Weights of a small GPT-style language model, trained from scratch on English Wikipedia: vocabulary 8192.
MLP neurons of a small language model. Each row is named by its layer, matrix (down: output weights) and neuron, and shows model dimensions 16-111. Each number is 200 + 20 x the weight over its row's rms, rounded and kept within 0 to 999. A neuron's up and down rows have the sign that makes its largest values positive.
A block is one neuron, or neurons of one layer that tend to fire together. After each block is what it responds to, as a language model described it from the Wikipedia text at the highest values.

L2.down408,226,188,200,216,210,197,215,187,214,150,197,178,199,205,150,184,219,204,188,208,208,209,232,222,213,210,229,214,209,178,226,195,200,232,221,203,216,246,200,197,181,205,187,203,224,186,199,152,187,222,169,208,195,239,190,216,197,170,202,225,212,239,187,208,171,201,211,191,202,226,224,169,207,225,179,237,226,231,204,194,182,183,194,182,176,179,163,211,181,213,190,200,189,192,225,172
L2.down586,186,201,203,187,174,223,209,241,220,217,229,204,213,191,187,183,213,200,188,193,183,195,197,214,214,223,210,226,198,187,262,175,161,231,253,210,243,195,221,194,186,216,197,202,206,174,186,200,197,203,209,202,196,190,181,211,224,179,207,214,221,198,196,190,155,198,218,191,218,171,217,190,215,177,230,171,190,248,204,208,187,156,210,189,213,212,226,223,194,164,218,203,173,172,175,219
Description: Clause-taking verb endings. Inflection endings such as -s, -ed and -ing, or a following that, completing verbs of thinking, saying or finding that introduce a clause (suggests, realized, discover that).

L6.down109,176,164,175,205,184,181,192,225,202,190,198,197,192,227,223,168,179,207,161,230,196,216,165,188,198,218,189,183,207,221,189,207,174,195,171,171,210,204,192,206,196,221,167,144,176,201,205,192,215,216,210,188,228,207,204,187,196,175,236,198,225,180,189,158,178,193,182,216,223,181,233,181,205,182,217,202,200,232,198,175,189,217,229,213,216,193,207,187,205,205,200,173,179,198,175,167
L6.down126,213,188,194,213,223,204,203,217,189,225,201,188,235,192,186,219,191,203,211,194,215,198,223,187,243,218,211,197,214,190,184,209,229,195,211,182,208,176,179,178,187,207,195,179,217,226,217,194,219,238,215,227,189,248,189,204,177,190,193,237,186,153,212,212,194,187,221,203,188,171,272,214,181,254,191,227,213,171,188,183,216,164,205,202,187,214,178,228,239,169,170,166,176,192,231,202
L6.down220,185,190,238,205,214,174,196,211,179,197,236,230,194,169,182,188,197,194,170,177,207,194,190,167,212,205,219,201,212,176,192,214,200,177,214,193,220,188,186,200,237,253,192,203,210,193,191,251,186,173,236,196,177,222,191,195,208,189,193,209,215,229,217,153,142,213,153,206,210,171,190,178,195,226,192,226,186,215,214,144,185,178,214,175,203,202,207,180,217,206,207,182,175,192,212,203
L6.down625,212,189,175,190,180,214,221,202,210,165,219,216,193,189,188,219,246,234,208,205,201,209,193,192,195,224,197,218,147,157,196,216,158,216,181,213,198,218,204,210,197,208,211,214,212,182,210,246,208,206,171,204,193,210,205,198,205,216,205,236,166,182,204,169,192,204,202,229,194,184,160,201,203,184,184,163,185,214,183,235,232,208,229,223,209,189,212,207,212,170,202,199,249,229,221,224
L6.down810,198,206,209,192,189,204,213,194,243,172,163,181,214,201,206,205,200,195,214,179,207,199,220,205,205,200,205,189,196,181,213,195,208,198,168,210,217,181,193,230,208,194,211,264,225,188,188,204,208,208,196,188,190,181,175,214,183,207,224,206,217,216,192,233,211,193,224,191,205,197,175,201,213,185,194,207,210,195,215,194,197,187,196,188,173,210,174,213,183,181,145,183,184,210,222,236
L6.down951,213,226,180,254,181,226,224,212,202,200,163,169,209,208,171,204,217,226,224,225,191,233,200,207,192,195,181,206,181,207,188,182,227,212,178,179,231,198,249,165,198,170,193,180,195,197,176,186,176,213,147,213,175,175,194,209,216,198,193,223,200,184,244,129,158,265,188,175,196,152,205,191,175,205,209,191,204,196,239,187,179,229,182,213,204,154,193,211,231,191,236,210,186,199,209,197
L6.down1046,175,196,217,198,194,204,212,187,210,160,207,191,167,207,208,181,189,167,189,204,174,233,184,208,236,190,199,194,154,170,178,161,215,232,211,228,224,191,154,221,202,202,175,177,219,191,179,192,195,213,234,191,205,211,209,228,187,213,214,205,206,176,205,203,171,229,164,178,184,228,208,233,198,197,162,208,201,185,167,237,210,183,162,198,204,201,192,232,202,214,215,227,205,186,195,166
L6.down1265,181,216,214,174,187,187,192,212,189,208,171,216,184,201,228,220,232,216,214,205,211,180,175,194,191,224,189,190,236,189,181,166,177,226,199,171,227,203,197,172,220,188,196,195,221,197,189,229,242,201,182,199,221,198,215,212,150,160,197,230,204,221,193,187,184,210,191,225,189,186,202,195,203,165,204,247,237,219,243,185,210,203,211,194,206,213,176,204,183,200,182,183,197,201,220,218
Description: Repeated name endings. Final word-piece of a surname or place name repeated later in a Wikipedia article, often starting a sentence before 's, was or a comma, e.g. Chapp-elle, Carval-ho, Ingle-field.

L7.down43,178,219,188,209,173,191,212,230,216,168,185,216,172,201,197,224,203,187,228,208,164,250,224,204,186,187,183,217,215,211,190,205,177,215,200,208,242,234,195,199,166,193,223,209,203,191,167,206,209,227,222,208,148,231,202,172,230,221,144,218,228,205,160,175,212,202,182,218,180,208,167,212,194,193,211,195,188,186,217,218,206,206,181,176,184,163,224,201,208,187,176,172,202,217,221,200
L7.down636,217,198,188,159,192,216,207,209,182,192,227,198,202,200,193,202,199,177,190,217,183,213,202,192,180,189,193,241,194,197,192,196,173,190,202,210,208,219,239,176,220,179,175,226,196,181,187,166,214,205,202,193,209,194,219,184,204,183,197,225,191,200,172,181,197,188,168,208,242,195,177,192,196,192,212,185,175,205,211,212,206,171,194,163,218,184,166,173,185,184,181,181,189,177,176,219
L7.down881,193,201,214,201,193,190,224,233,207,184,199,224,174,235,165,177,225,260,220,191,226,225,192,212,208,198,198,203,200,228,216,188,182,190,224,166,233,191,165,195,186,174,193,183,199,196,198,238,230,189,210,195,168,184,167,201,193,215,174,195,191,174,198,185,222,214,198,233,211,201,253,192,232,197,194,176,183,201,193,208,187,221,190,228,198,156,140,199,197,180,193,195,161,172,196,192
L7.down1118,170,210,207,189,226,207,178,209,195,206,223,225,182,193,182,200,209,201,198,190,205,196,194,180,181,177,177,224,190,244,185,172,194,237,166,209,248,234,228,164,195,210,183,198,227,200,178,229,210,208,214,192,201,209,182,195,170,194,186,217,187,230,237,171,200,214,191,204,237,157,221,169,212,175,213,191,176,246,250,171,191,237,215,168,206,189,170,200,222,229,215,199,197,192,200,212
Description: Name-final subword. Final word piece of a multi-token surname or organization name used as a sentence subject, e.g. Ma-o, Rign-ey, Pabs-t, before was/had/'s.

L6.down385,173,175,199,195,222,184,223,178,208,188,220,195,214,197,161,195,196,202,194,229,167,204,197,185,182,191,203,210,170,217,216,204,208,222,197,190,193,203,194,189,219,161,197,217,195,208,219,193,179,201,180,203,217,192,204,238,230,158,192,198,195,207,243,182,231,196,175,228,177,203,214,205,200,222,199,221,177,174,206,238,189,174,214,201,227,174,192,157,219,219,240,202,234,225,211,183
L6.down620,172,195,193,202,191,199,226,207,171,202,228,186,201,228,177,189,182,214,177,232,214,199,182,199,184,177,182,198,220,189,193,193,201,199,213,198,191,185,202,192,190,169,194,185,209,194,210,195,177,231,231,220,230,213,194,242,202,175,173,240,200,197,211,158,204,192,217,219,198,201,193,208,188,188,186,174,197,186,236,216,205,209,223,220,203,240,175,168,196,198,227,192,203,216,225,247
L6.down778,216,220,206,172,193,221,198,169,200,193,169,209,216,227,202,223,215,179,223,187,175,181,227,190,204,194,197,222,179,239,202,196,212,209,175,203,215,210,199,197,164,206,195,211,236,185,196,193,217,189,197,154,181,176,201,213,178,172,191,215,219,219,213,174,175,222,203,206,192,194,178,192,167,205,213,212,212,231,201,185,180,187,207,188,182,196,214,230,221,174,207,198,190,186,179,179
L6.down861,234,202,208,209,214,224,207,158,191,174,218,203,182,208,203,202,198,211,216,219,217,215,183,206,176,191,201,204,161,229,219,201,217,208,217,185,211,187,210,201,197,208,186,188,204,205,201,202,188,212,171,199,202,203,212,201,191,223,179,187,209,221,211,200,201,207,189,214,194,216,216,187,179,191,212,207,193,227,189,178,161,198,193,190,189,195,200,198,215,193,211,181,186,193,173,212
L6.down928,179,239,218,208,196,232,183,216,180,146,213,203,214,227,206,191,178,190,204,202,193,206,193,211,145,208,176,207,195,198,187,182,191,223,216,215,205,207,216,210,173,168,190,199,184,166,199,200,181,200,200,235,178,189,198,180,193,212,162,211,191,210,187,217,224,154,219,180,196,205,243,190,177,170,152,245,189,209,206,174,230,190,201,173,191,216,211,224,159,194,183,192,192,212,195,168
L6.down1062,215,203,220,205,206,177,186,206,220,216,184,210,199,190,181,214,226,230,236,194,209,224,205,187,188,219,187,190,213,211,205,201,210,208,184,185,153,218,212,211,172,197,190,232,198,202,181,187,170,236,226,191,238,204,212,190,210,237,202,222,230,194,196,186,149,178,186,228,218,203,217,218,207,216,194,213,202,229,208,183,183,215,180,181,198,196,233,212,192,172,206,186,177,184,199,192
L6.down1096,251,190,202,163,204,203,226,196,184,193,146,162,207,195,220,233,208,176,163,198,202,234,210,213,172,187,228,215,197,187,190,228,178,184,190,183,195,200,190,196,198,159,202,208,190,211,196,186,200,214,177,178,166,201,205,163,230,168,229,184,194,189,214,204,169,185,147,205,214,192,212,183,223,212,201,186,203,165,218,214,203,183,176,172,204,229,211,186,199,187,174,195,190,189,238,177
L6.down1179,208,178,174,209,196,164,191,236,208,203,186,192,179,200,180,197,236,215,205,215,212,171,210,213,183,165,205,201,196,161,196,208,199,201,235,216,188,220,199,201,222,204,174,191,209,225,189,216,208,216,225,209,229,211,201,194,196,188,208,195,217,221,207,200,195,197,197,195,224,193,165,196,190,193,171,153,226,244,187,161,210,191,177,183,158,178,236,156,237,188,190,199,240,229,195,228
Description: Mid-phrase connective words. Function words and verbs that need a following complement, strongest on well in as well as, also for, as (a role), allowed, signed.

L7.down55,246,239,174,171,191,201,219,169,179,193,203,184,252,182,195,258,173,204,191,208,208,216,221,182,197,188,210,198,192,222,236,210,191,197,218,193,183,174,193,203,168,187,163,201,174,224,229,188,180,214,226,208,229,235,184,205,241,211,184,159,211,187,209,195,206,187,212,207,215,210,210,162,190,199,228,220,174,213,180,197,237,189,196,156,158,200,224,173,178,200,207,219,193,200,228,205
L7.down266,180,207,188,198,186,214,163,185,191,218,178,202,216,196,193,219,208,246,232,239,181,207,210,200,222,222,182,189,164,166,171,180,223,197,203,193,228,194,172,195,180,179,229,202,214,212,208,201,209,223,196,185,207,236,201,214,206,197,247,215,182,191,204,220,186,209,194,186,195,198,223,188,202,206,233,201,229,182,191,218,202,211,198,196,178,192,183,178,195,192,184,213,222,230,196,183
L7.down642,201,202,183,208,179,215,200,200,205,211,216,220,166,207,185,207,231,183,210,229,206,218,204,180,218,200,188,169,219,206,216,220,201,201,164,212,227,213,205,199,193,198,208,179,251,218,199,207,210,196,167,208,198,224,198,210,204,192,190,172,200,175,199,207,179,155,181,186,186,179,161,204,202,189,196,199,202,230,178,205,185,214,206,222,197,199,198,178,226,214,185,203,183,193,220,171
L7.down1148,163,201,191,224,197,193,205,188,199,214,209,186,218,210,214,211,225,195,251,212,202,216,189,226,182,222,216,160,203,231,171,192,244,202,239,243,214,238,206,196,232,233,194,209,189,182,196,204,181,228,212,161,209,156,205,175,201,247,238,193,204,193,178,196,210,182,206,202,204,231,207,198,174,187,199,176,176,229,204,185,223,208,205,147,249,207,207,170,204,194,155,212,202,228,217,204
Description: Post-noun modifier starts. Words opening a clause or list that modifies a just-named noun, chiefly "such" in "such as" (products such as), plus relative which, that, who, where.